{
  "num_hidden_layers": 13,
  "head_dim": 64,
  "norm_place": "pre",
  "parallel_block": true,
  "init": "normal",
  "init_std_qkv": 0.0295,
  "init_std_up": 0.0295,
  "init_std_down": 0.0295,
  "learning_rate": 0.012,
  "schedule": "wsd",
  "decay_fraction": 0.676,
  "final_lr_fraction": 0.0,
  "doc_mask": false,
  "train_tokens": 584000000,
  "dataset": "wikipedia_en"
}
MLP neurons of a small language model. Each row is named by its layer, matrix (up: input weights) and neuron, and shows model dimensions 160-255. Each number is 128 + 24 x the weight over its row's rms, rounded and kept within 0 to 255. Numbers have three digits each.
After each neuron's rows, "fires on" lists the tokens most often at its 100 highest values on Wikipedia text that the model never trained on.

L10.up1272:103127112161129143106103148125127107111116149114133135102135148128170128108124141125146127111170093163108167106142171128126137159144080120173135176145121153158155108135097076148162154126112141140116125098103124137129160162119123116143120100180167156138151146170114142113090109097127139158
fires on: " ", " p", "c", " Cor", " r", "oc"

L6.up188:181117115134093100112118123135142123100139173141143150155131116149136112102140129141118114159146105150149153140176130159121147083139149146095156120124132151091140143130094138139082139101132083114125136150105155133121119128117144087101136116116103097096116108120145138136154113084153130127
fires on: "an", "ant", " of", " |", "at", "ri"

L7.up1006:147136130113082090143145105138164157119154070146157136145098097139156168082096097112108115074164132130132095168104128124090130114130159135145130133161112109144134135125148135149089125100131091123126113132114170174106137152108103122162127129124141160112136116103101133115151109112115110114
fires on: "l", "un", "an", " and", "ing", "."

L4.up720:125176142146136137137141080136084124151131147151141124130133138128085121100134147100137124131140133082121127124142157144110173161122150082133129130143139072162121145135096111183138142103138104097101149133167169161096098141142185132131121058164158118122148125080116106117127128122115147106
fires on: "h", "d", "b", "am", "re", "c"

L6.up964:128132133125171181136088113136118150144126136104129135158154135149139126162092131115169107115128133161059083119105122123147153108141146120127144172141153150102116127152160163127138152146130099123136131164120105148114130179121143100097098122102139124139147097104126126143182114142119163143
fires on: "ut", "t", "ur", "ul", "c", "ch"

L4.up1176:092113131135123159102129117174131150089168118093157103132095087134142133153104129123123126106153144148125109083107101124144154176108138100128117113127144115134127155086106124086162174136168125125133154169151113135112088159120151116143117117069150102129146125096147110113165123141096129172
fires on: "ul", "an", "ms", "c", "is", "led"

L6.up915:150123107149142113150148120140169141164141166150136144097164157150117152164074172176100186086094169150160132108138121155102159119146126096148109108101124150137123150148121108128090088121112120136114088159161100133141113134155139167125108143142145120141071095145140117104135152093112147123
fires on: "ab", "ch", "E", "b", "ust", "fl"

L4.up451:139170143155140134139133126133188129129156098133146105143154138097129124135113101121143053144099194173112139102134104139123143159140155159138080145128125129163106122116139157093114115138142141106155104114081124100120098129127134109141122116099139098122139125104126145143123134155112101103
fires on: "an", "ell", "ust", "hy", "ur", "ish"

L8.up827:172124113119137124113148112151105100117111154123108128121146142112132114118109154139113168094157165121079129153124153115104191124119112142112120116136126106125108134137140098145098092158129154129150110134154102133142157077160140136161166109112157129162085116149151136142130103104087121141
fires on: "b", "rib", " and", "oss", "h", "ab"

L4.up782:100136120124134156129110126142102147176133147101138077075116126180107135121142091130093122181151136140124157115105168103098120099129118088113138132082122148148094119117097107106105132144088104098123150104142131123122129141087132135138122137134161124097137113083125133145169109117144089114
fires on: "y", "ol", "al", "ist", "ar", "icip"

L8.up1119:115143175122174118156158155108155149113135157123123154119125109116162124130131129090126143107161183138139150154130176139100138103115130103156150102146116116144154146113168158100074119143143106156123120155085113140112090126121081131134124060134110148116135179105108130141144128132100130138
fires on: " ", ".", "ist", "ing", "otes"

L8.up1046:089130134137124153134112140096144160138128105113127100109120128126132199154126133189120109122169110128116085099125178138103102109134140117153145115101135150158132122120180140116179088159125088120146148110089173167168138129134105099115137094128132112104143111093127141124154112121105149118
fires on: " ", "n", " acc"

L4.up1037:122147170144124148126129102119162146122134167132129135099120107157079167098099113154084128111173096129109124057143117142127122116120169085123141160124163117105126144076165122122108106126097165155132156108108116132119131129118106117103119137103118133077126151108106111168134137150126145099
fires on: "r", "ic", "ip", "ial", "-", "s"

L4.up22:132114119123104130142134132105130136144115102130134082120096120101097118103093139175128139115167143165163101110140147134134116134119126120154149142128124134116103159136155109122126169118105142084108138111171141122114165103150086158107086145107120171089116147125141081117134134125123103084
fires on: "a", "oin", "up", "s", "ons", "f"

L9.up824:107070119144146128149096161113124087149099167103109138112074154127143075148129144136166157169117144106133153116148098132125159127067129151134108114139114129116141128148139133111137119152139119173122140146176117114143129132133156141088088118128127121152113135081109131128125111153122126125
fires on: " S", "s", " am", "g", "ag"

L4.up971:134132125111106121100122153206156139089118123157138137143169139120099098139089154116132135154129142131129117145087165129155097114118144104121085117136116151105136126128103144121150132139102114125152128108102094117155116162136121117123085183108150116120110112086139121174093136136136123145
fires on: "f", "ar", "ch", "z", "vel", "il"

L6.up342:171115093115141092167117134168114120126160161104124132131122138121108156159089123137167126089129133091147113125156115149118138112173136095133110077126131143144112143141117143108137107073120085090097180109137155119106075118117116152152121147133093137119131085120169112089146147140123145151
fires on: "i", "ing", "ina", "ite", "a"

L6.up661:104097140146085111103098123167159129118147136137167123143116111156163118126094123096153121145143149105129112117101104138137079076132143130109169118131092107113146109171145129130089106102152118138112150056114133097146120139166132138136106114156148123134115122085134111134133093090116179145
fires on: " |", "ing", "it", "on"

L10.up98:119094100120107150162124127093132137118158077116132135102146108141091146120133140150115091147134117116159170125130122118142117113176086053108122170091185143137157085109182131075132126160120112116160110132103140126163097142130107121147128119100119134149167128126123102141131130092105137096
fires on: ".", "–", " ", "-"

L9.up647:179132124140185071156138106137142152165129192170159136156163102123134089136118157158131084132127178114102128145133148125111145123101140132116123103160096135128162121120150130125148160140128083149121112139122161133119132167128137125134105131130159114114131121128170192099139145131125083114
fires on: "ur", " not", "re", "h", " V", " Al"

L7.up596:146099128141097134115128116149114138064083130130152115155109141109133121129126183091118168108130101142088138141111147099145104073141124140128141083122132116108124152093112102103117142136161127123112136120133130143125151126133200089156167118143094150159133117137107114146128116122148122132
fires on: ","

L7.up1259:130134172120118155148097115144159140166158116118130132120115127164096157135111127130119116133151119113144125100098087139132140163126134122099135092131148131123158134125104087159142103107115146133141135131159084095156121133150101129080142133153167130109120153159132114120092152181135100114
fires on: "r", "i", "-", "ior", "ody", " Play"

L6.up875:146164127111087107079097143133116177161167106111141138089146128070100096105172130155139154098151099130138148155113145115125105142111157123126102143133148131137119196097166139107115123079150120168116130120132162097138086109106132116113169130108127107116128098111088134127093127108145110150
fires on: "et", "z", "n", "l"

L7.up80:116123102157126074084122099146165137079137135106139111195105106161141125133134148132123123120145099113107116118129137107123103141137130095179153132143116092139118138087152142116078132184105112131094167124102162168116109085134133140144166122141076132124142079172149093116140145118127133146
fires on: " resp", "m", " Nor", "C", "an", "er"

L9.up385:145114084137046133111128184135142060129118125100119180155147123146069106131117144125120139124131119063146106141098118123139131143118098150145127102130102165145131102124127113102097095090115139100128093157153134117095119158122135140118153076147147149139111099094121093148100141135146144119
fires on: "'", "-", "ican", "st"

L9.up1210:124137073178179104156100092142099138105094112155129123174094107114114185122155113131109143173088148124122158168136135148129107171138146131134164123136120133129138126130113131084119101083141147116089151153134098149130125120139112140125152107123073142099112126116117115152153156112158074116
fires on: " re", " un", "eek", " Re"

L6.up47:141135108123139094102141086132168119123115141108107151082096096126099128068107146102095119125134123143177117134152113123130157133109078118104154113161127104121105187105092075132087115155114120111131100147110119129112162119101141133121110080118105142138113140183105158120128136125097136151
fires on: "ill", "d", "ar", "ust", "el", "en"

L6.up1125:083166169139124127170116098114137162139116085166077138117149109134113130094119158132131140163167114146127112127118153165112124109110146077159101148160132141128139086134135111129113103140113089128120134157144107116129141129129114135147064130120132078104122159135112137140105142155107122118
fires on: "er", "-", " high", "igh", "or", "ow"

L10.up330:118131119143091100137120137112118092172138129135130098120147146170155071159174121106154157130111127135119145156098088100128158132190164133122129116130124087110117118116072125112129144106112138149115115106131125129126113163113099120106154121129146122141123140130117149156112108139131115127
fires on: " |", ",", ";"

L6.up946:124114114151141133151131143138149135125132104161152107092094144111129096125118126171099147128123151190099169099147115149150166134171171106115098174101116141119112171083131099141167124144112148148141120097141105112137148160118086166108110169129108127112124099101118153120132095090145127076
fires on: "a", "s", "ad", "b", "i"

L8.up45:128103128160090108144135127143123068153155151121145100130128134135146099127150205151116176105105152127133155131136081113113180138150166130115156099106146144114114117106096119132175113111140097140089108130098126118091116091201115152145144111133133147134122101089082126171120129127121147107
fires on: ",", " |", " and"

L7.up207:114155163092149106126131099164146186122155165113149106108177133117123152104117153172112126126147086133106176103170107097093119086086117148128074171162129132157128118161142117100162095134151175155126127114092086100118109148112138129156137099164130146119125169124072124129130154110124138125
fires on: "s", "o", "as", " be", "g"

L4.up507:155125138124141121130143149097081176128127114152146125118134122100134125144169104136095115164107151109148161137081132099092125119183134081098144128172157150124155113110115098087171128129121133121122173143098126128123123103122165161126147148162139132149141131124128125126138143109135139138
fires on: "op", "ourn", "ral", "ra", "ar"

L10.up554:103136101130139132078123119137178072150088149132120176109117155141120079091130148131115110123157141184148135155114105130123112153117107125172101138138113121117136138138116082146085112084160101130134148150113141124120100128135108186105157153148149092137084119150125139159135150151095130127
fires on: ",", " of", " |"

L9.up369:181151133138131108108149111148105175145139183104132145091176137142133133116138155139170136096180125097130084142122116149098101114155144164143120130112158171143130155106121090105125110131120081145184123100149142125078166131113114122121080148122177172136138154107127145084074152097135187089
fires on: "b", " v", "ra", " B", "em", "H"

L6.up357:135185123133152111119120147108136110143147143158152159128128123119124091115129125109166113073108150169131112115138130134130162122158087138153163129121078137151138158139092147114085118163137102126129107093097143145128114111176114130130144058161115156132105182145118122140092126108124184164
fires on: ",", "d", "c", " ", "ill"

L4.up1136:114127115101106131097144122154137143127120151126154110142154094142133126116116130152194110137103100102157139130172168110123158146105141106116134134162133176199117115167156129158080096165142137158120091147142127140135122149122100144164140115141108113174100156145126090196126132119126140123
fires on: "it", "s", "g", "ography", "ge"

L10.up1023:143121119114107143170163096151169121124131157103120099128139095118136107159136105115133099104137116111090120148071149120139111077103152138150130150080127129097093104155178132129169148143117109121126112134148108132090137106154127161125114131110133102145138140094138120106148111128101133148
fires on: " ", "′"

L4.up1193:108099138116134121124058124118104142096103108180130101105122110128089162151109133127161133108114131138161114110114121112175167138116147153130132107156141148141141134107150140084114168168108143144134079086120140107120131092122144104123109147143122154121130121098122165115127143123136111138
fires on: " ann", " against", " oper", "ir", "ah", " arr"

L9.up1102:173107175122114084152093100166096106109125116141103113119080162134152109114143168116118121099127105137136105155120096102138137131135144088117160138103156083131118186175108134087131166138128114095092141127148155107118162111127155113095120115102115144154142156062162117139109129142171146102
fires on: ",", " and", "),", " Jun"

L10.up517:140118139148103125176116152138129113123156154088103154123117185126126105123127147121155113155173141142135137081164082107092160155181173112138125156145139130113135127052114072132116106105124118136136135149080139148098093147105128134115175116133124090117168109113124112145106156124113097129
fires on: " |", " of", " with", ":", " for"

L4.up1184:097122128117116151109139108168119121121156071159170107170140093147119165158126151129078099143116138132168128144160114149158110147094107186103098130120109129137083129145134103144138129129127099119156105103079097135130142155137115114104130122164129135126111127121120147121114167138126141129
fires on: "\n\n", " time", "—", "\n", "uel", "-"

L4.up189:162153117109152185110126112104101135132145097127155115114141128127179105148160140111097151144131134102145117107114115153121145125144116120168140123138118128145124124129120136122082131115159118128135120138135151152154113094086105138163125116129112132168129106148133125123136129127100124132
fires on: "ult", "ay", "ir", "hip", "en", "ug"

L4.up838:162185131124136140091061118148152133107135133099177160116105141117098101116101149154102152121111130127115143140106148105119123127134136165094107152159139098122091122158108143116150158083104149127132099122115094136154176116166097113140166164168128152114101121139158153103118164131112143157
fires on: "p", " +", "/", "ec", "es"

L4.up79:105101101153120096154158152166108113125146143100137121128148140134107171177099115141213121080133140135150148122129124115106131092133116126147099146110124145168148050091129148132126148113112103154112133090130164088142127088072157133108134115161120123134142128089142121150112172146118128122
fires on: "ace", "le", "ter", "a", "inn", "ing"

L7.up1237:131145176135128121124142143077137104088139162110143154093139153105133111170152097161135119074137133133111151164134138107130099104137150131068120160126097154152174103132132110123120085131131173164117139134135111053128112116074141121084077101127149130146116126148138100120167118148117157148
fires on: "er", "it", "ot", "ic", "ol"

L6.up967:166120121164155151107138129158119145155122110140116174122117129160101138183131179120124122128127148124122150137144117140126122148136134116101142078146123083101113139107106073144149136078100112140099107138135170100165148141150154185090111081110158141133146092108107140123132133126083144130
fires on: "b", "ar", "re", "ch", " ob"

L4.up674:088121110111162140148148106096073101116121125166158130132115123120147118168146104166113097129152142113173136115145150120159090152119141159111138125168121095138153166137107117121139110152153147146095154119119085144126129141120140139148139133150110133097092107143124181089116159145126114130
fires on: ")", "-", " |", ";", "\"", "\n"

L4.up194:131154071164105108112102151108136150126130127126174160129106134141119105117138116079137099122096136123100126163138126162127152124123162120085145081131147189129116105099114151157149145134108170098110159170138128124142144094145109118112099131136149187124182119136134162139084140117121119103
fires on: "al", "ay", "d", "es", "b", "ing"

L4.up86:106153097116130125144106136113103136147148162134130117111172155135122153114118123136146184127113122119151141171144103152124103153081150103139102114124107120171099116142094151140136117107126108116142111151155118090160111128101089100127127102125073130117138116145092128136122124125087093105
fires on: "ic", "ol", "ate", "l", "est", "or"

L4.up884:122177102099135102120097163141092071147160138137101139111102173141129161095117141148103148154139105143144082088119113113122125144113143146101167122140127115135137081099127145129178133115081127155122145150108097112103178097124136132113135092133134111121096142126156141101076107162095141113
fires on: "um", "l", "act", "ens", "ip", "29"

L6.up775:086158109144129111113151118153144112137111162140173146115158118128117074150152123112093136113159107129085108129112113133192119131103122122100097137124121104096124167136151079132097138117134119098151133114113142082121119162134151126159124126105145110107135111130148138094130108114142093170
fires on: "el", "ou", "ber", "ol", "or", "ir"

L6.up1174:131162095129149111131128108141091154143092148111151159164119048104172140131130104090180134111144089176085132160149140109075111165135135123113087143121152133139100121117098083155120109078139109099098143124101136104144119119088098130102109160110155125117110142154116101110122134121161114124
fires on: "-", "ia", "io", "ock", "ol", " of"

L4.up1038:152107095139121091105171144040149100129140090097123088110146130091127117131140075124112151149140131083143112097088136119116195109090140128113129117098115116177123106121136142112149133115155113152081113153120149106139075116117133153137143150098093154125118170127148167142113105088087131135
fires on: "e", " such", "ted", "ation", "|---|---", "v"

L4.up1033:150126095118138080169171121128131192131100115164112170163132085121084163161104153132113131112135141111080114113126152121158148147143149118164125115109144128156114125134159129149123128091139105104134132103149145137118142165139120075099103146100103121120110099117147119101154120134066112116
fires on: "h", "re", "ing", "ated", "er", "om"

L8.up243:130135102136131148143128132082135136118104135114152116100105135154170141128140118151121148129134180158127156131096150163119109168126130094105101152094175161106102158160099141181143107109154141125063147139148079112125093125096133156119146118126132123127136127126098134111154105131107093144
fires on: " ", "c", "y", "t", " ext", "ld"

L9.up701:098161114115104145133152143125092087139139106117141142112164141119139144173136140086119127143101126115112169094115105103114135103157123123132121132189089184107128118155166127138152121127082157102116140151129133132167102139098128138109131121136116118139075168106097109100129113124155100109
fires on: " m", "if", " f", " Pe", " met"

L6.up1278:120134145092112131120114157149128092146127134124101113127115113153139108113112155108161140156103132139128179159109119108118100144091197120119128170137094131176164133122143162094131126149115107111144167145124178114121093140147124191144117170126125125110138186158147183137123148098119111115
fires on: "o", "e", "i", "pe"

L7.up46:110119144158130133161141120095137179104111111127099083130116135125129133160112100157147132141138116149118082106132142152176121122105172145135195101138142155077155128072140142118135144096101121117179156117129116117117137112108155126109124163134095140108111101097100132117092114145127129122
fires on: "al", "ific", "ing", "il", "on", "es"

L7.up427:115132168145109174158109158129129081138123161151095170130129188166124187110112144167139160134161120140158133109129128116164128154152117129133142132116133128157096144120118107126152118109119167136131077142080173156072143123131126092094108114056110114140110151085122118150138114127115109118
fires on: "t", "or", " V", "b", "an", "ac"

L10.up1090:109106113163117117079167132155136088173084134122122106105118143156090097132148167078117097099148125141112154121111070150173133131143135106141141118169119122100136102119098084114103123102160101162137129102142117149117099133091127128145159129163150160140146131105132117159117131138134134137
fires on: " |", " as", " and", ":", " of"

L6.up1180:124076120118133124102115108117075128107141102140108101128154136119154137166135128119079148135137126132152166088103149132138122167103170143174143130156132126138096178136121142090113142135132132121184113141130142127139131135156134100152129116109134123125154131117083171149132170125122131105
fires on: "s", "es", "a", "it", "ing"

L4.up13:137163121147113103149131128163130109081137166119112114148148087129160125136075126098132155107163091136122136085148129156133129131084141134149127109098158171149143130146120168123106157074139163132157155142079162140129130147119157106097115150110082083098125092143132128126087088111105100107
fires on: "m", "s", "es", "ens", "on", "u"

L8.up359:114161076128125172133136124130167138125151127062164117112156126149127158093158136152093123069115128124126114125160107104109140144134140126129080116087111156129097136100140117118119136139140144105101139097099147132121098138108133158140159140158122097148110155134100107137147127111079122072
fires on: "P", " Y", "oun", "Y", "om", "R"

L4.up272:165115117119107111112092145103200120134129164135162158075133112156136153099123127128117163137150122144166151142120124118071092125163132125100148129158078094117155159144116078106131127147145111140108161096151145122182145110113106141109129131150129118147130140111127111144165132123104094148
fires on: "ost", "on", " not", "ing", "s", "ot"

L7.up94:100066149138123129138120164087141134117128088123111108086149141129133120118187149114096136120149130114134186115145142092205118143131139120151093131158130131175109141122150159127146116112148147089153131089120106147115135128122126163125114136121106164153161123102144143119124141110131097145
fires on: "it", " to", "ow", "s", "S"

L8.up389:121096114129160126084147117112142100115108104106129119126120120144142120134132112123152130136120133101149119144079119179137093113098148129142129159143152120153145099084139111144105124122132165194142108132157138125102130102148160161100203124105114087145158136105121195176137128121112119138
fires on: "c", " that", " such"

L6.up550:178125118157135174118112138089139132135132138141124139152102125144121141146178097123119081173122151115119095153131113143140154118136160105108131127148134142143123145094096133121124111137118146131138125137100079085187076095141088151124133120127171118115085129089142144111139108111149136112
fires on: "ev", "le", "ther", "ld", "os", " than"

L10.up615:128137109136122126116127125180143120176128129134118096155102135159113092154121122125139134097115148144147116119132123088120148114125115107144102227128167160143130115153098095156130072122093118159105124132105153153137128140078123109151131091168136119102127157159146120123123120138126164123
fires on: ")", ";", " |", "\"", " –"

L8.up180:144112115144143142119116115110109127097161138172129121079132116147129087153187142091079109112119119156080125142155085106116109123150133108110136143105135154119111140118151144119087178148149191130110145113088113127165119146160144119102114138132129099136091088144173122146115117173141123162
fires on: "im", ":", "ri", "i", "ab", "e"

L4.up1045:135093113115114107130113135138112158138126180135144112167069114132136146136111100156130114097144133174150117103087154146173129134080149167128162157160104102128145117129122113131135119148110122147138165126143093135125162168086127177125109152169133107157147127090132145160109126091130109117
fires on: "g", "on", "al", "ul", "our", "er"

L4.up329:124115133113131138147098124150114176080156169162136168130130163144126146135131139102137141143096134103140085112108157133102118123123107150137155152080084127145158092084180125124112107147095103160172155143079136155130140141141121127087137114168116123142128115106141120149105148137123124101
fires on: "in", "est", "as", "g", "ed", "gin"

L6.up1044:136098097123145136137132158123135135121103121168121134096112142104116134104128118162104151129156155104147121125162066125156134162067125151121100132107134139166106084139159151133145128118135109153124122113172134152158152142148118163127151117157116181110120117078081145166094140142128105111
fires on: "ag", "l", "est", "g", "-"

L4.up118:137141097121096133161121109113146098130102139124066142117111116145091077136145141140175135121113120139175105161122107123157123110104134154157128144158097121119116145180103114124133158146137135110162115180142160145105118126100142134081178133120139114118125107201134138119116167137128132097
fires on: " ass", "es", "ida", " Pro", "yle", "era"

L7.up1208:118166096072121121139139140101139139142106112137123090087154095086186116131163159160126159117169101116107144117135152170107135133076109090155139115146062117152115092140153120104122114156124100136112140121125128132164122133080101112135175105125155087142109094128148145122110157087143115160
fires on: " ", " cl", " from", " f", "\n", " under"

L7.up477:128131128154134139102121131130120077114128159125149112121138097131110074131128138119155132087162144176109161127134112100136159089130112137177140170122131121143086111125106112171121157104141125170126081117129107191155157095120099105106123151152144117185160119129114122090109109136102148145
fires on: " of", "b", "T", ",", "or", " |"

L8.up507:145100136176114169113131104132168148115152136132183139150129138152131118158118121117151159099139133094147129169131085128140113114107104144144091178129122086129102102136113080122107117130155146133153086112133187135143138159093128110121137132173112155137108145114125109123115106103124089129
fires on: " |", " Act", ")", "n", "ory", "v"

L6.up612:138177155148113155143108123128131160144137119101142103100111165143138124151193127169058125101109104119144170160103163119124125142122153139108121132137149123100119115101126121166134107103113115140106138109088104118089105132134103172117188131071140124123137110122144147127112171105079131108
fires on: "c", "y", "e", "l", "inal"

L10.up721:135134161207127148137095081118154106101168099151090121146150118094116118119120145100147137126131160132092116092117095123124110129149144100170061147115099132106108124096111096144095123122138173111130177106137118143150166160144121100114103117105126103087145113077145099111114135173116140145
fires on: "im", "om", "iz", "az", "e"

L4.up459:132183094164150118136087136120100128123159108126148155115117152154124096108149077157097116136121129115174124162120152122117123179146136134106106110120154168135114106135090122149151164125106124098158160139112151153145134146146139117127149161177145159116152134094118124123137109118118091143
fires on: "h", "ay", "y", "d"

L9.up819:130115110156144127076131115122164106169140151163103120126112120125145066156162175122110118118121150180120150126151091147118129148116125143128119118111146140121120142123077082138118119136154108158140095123103104136129100116127095154144183086120159151156129146120091113162134123130137116124
fires on: " |", ",", " and", ";", " –", " or"

L10.up409:138116117149139106128107129105138117144160144177151131128151115152130118124096099142118101140133130103149121136148108096152150151092113148125128130090113062132156120136137141138123092126150079156110100125135113127172170173122150118168155140097111158131109091151105166095123091140100145118
fires on: " S", "l", " H", "-", " se", " V"

L9.up871:149150185111144141122083165089101168167149161118133162103123099136138078142078105149101131127124120165143154128131108080163111173115150122117131133135078147173166137105113159105158152151147109140127145102151160087151116146085122156116143097139136113110109163102132120116110148125127114162
fires on: " in", "l", "i", "ol", "ard", "o"

L4.up734:126119153147142122127153107115095126103118148116194119114149130143156096165160099138102141122119128141152206107095103168156138126088138155148139141113136136134158093097155124130115101087168148133131107141141131089127092067124161128103127146101087102100123129111171120118118146165150099106
fires on: "ic", "ac", "ol", "or", "ur"

L9.up1258:126133102129129093130090139168143180125151102181144151123151134149156098123119112130136135132118129193128161122153137096102137154169107107133097115114166185145158136116140165174118112119119112114140111106095086111188097139161147169141103142116163119139131115107132176128156157155144131104
fires on: " D", " h", " is", " in", " r", " a"

L9.up909:122101136135096160132133092138155169128142124120148142141109125097139094120146115103147123104141173160125165145136129089110121109115115181090110131088180144139106128151166111124101142128132141092142123117091128132133141135181087139122123152146121143127098117120108114097138114131104123136
fires on: ",", " ", "im", "qu"

L8.up155:092102169105130128112086099072114117126123116136133145115116143174136104131160174085116134113109162122121111170131089162076076131103105119111122081142093152118143148155130142133134136110136121084095102156114160124129106092137134133145146122150158123137085142117133165131096151130164169114
fires on: " A", "a", "am", "its", " a", "emb"

L4.up425:113064121108173134160099141121142115118095139118131101117143081125151137204127158108145168119168116150154143145162125133101072141148127150118108159140137150115134100165113150123121099112141114088141136104062132102127139114170118154130102144128103128078120105118076106158139093133115137111
fires on: "el", "et", "en", "ind", "age", "um"

L6.up758:121096099114147160155091103143142116116115113162136133151117124131131121100148139117170172063150180121171128116153120170148094125095136149126137136142110081162150134121119125087144125110156124145111101143087113121130133160107168165119132149160168124111167190160122166096110139091116098146
fires on: "\n", "ul", "or", "on", ":", "\n\n"

L8.up1114:082072130133156107091128117149132102155134119118097112170171122102131127083137129083111123128136174125150146177107121091118141137128145113167144120127135120137080145110104128148155108093145151126095103158135115107184165122158115114133134092118157124134128098149124132115154130138126131124
fires on: " ", " B", " t", "e", " T", "at"

L6.up870:122124158128162108179116112130169158127132188131108134169137141129163177161119134109158153171108091187090141081115104120101093110136088111117165167114126136095129077080177095109152141139122123099119136130152106138133094136135082114145159070121114106178113113104117098110122126124105139135
fires on: "t", "ell", "ul", "ed", "g", "ig"

L4.up900:126136146131140154191148141138142063122103131136162114121134156118144159102133116118145094123139139101173114127126147133137084124109135131129124148128146126148122136095078118080199145147159175086115123158102099110114138169136130122159120177074143130117108127092116162110114167078166117107
fires on: "an", "ron", "t", "ether", "c", "al"

L10.up426:181135119101121143113084126139098108188125104131104160134149127126145109129148166151099085104091109134169171111113139126101144132112098148164125109132118130103112162126106121114088110132163122136116127130132113090135140137123099138136130118130176092092105117128122121141125147134078177172
fires on: " |", " ", " a", " $", " the", " than"

L10.up780:142111143147109136157095080139123081133127147137105155144119136139103138139122136136116120131131142157149124148123097112096132111138123129139151143162127103109180119104114160104122133133135122131131113123105151141173116155103133185114178144209166114072139123118097143125147139107133102143
fires on: "-", "du", " N", " w"

L4.up809:109130097143108121144103121134127073151113129122104151121129104139151131199141124130119131095114109135088134132127154103117102156158130155148132154131154164142150152145110127145106172147131126100136128136092094108131171072148110129138127130091123133128069147120161153111122111105112118163
fires on: "en", "ing", "ell", "ist", "ind", "i"

L7.up1187:136166103162104142092108138083098136125128168116127120119117152152154147096128160127108170104146088162085175117141102173174091120121145094131151113070165159134125172093123158137104120133127123122143086142119126128115115103154175129124136146124117141116147144131156162107162118105119136131
fires on: " of", "est", "t", "ant", "or", "et"

L6.up1213:143127113169156156085135126135115137173133123121129144121136150147115092163100138135158123136122157159148070112101105110114154151100095130140074096125158121147107099136147120126098122139119100127135114114170142128182089108120119159114118119122147111132122128120149149086159149084138122117
fires on: "b", "ust", "ing", "re", "ould", "o"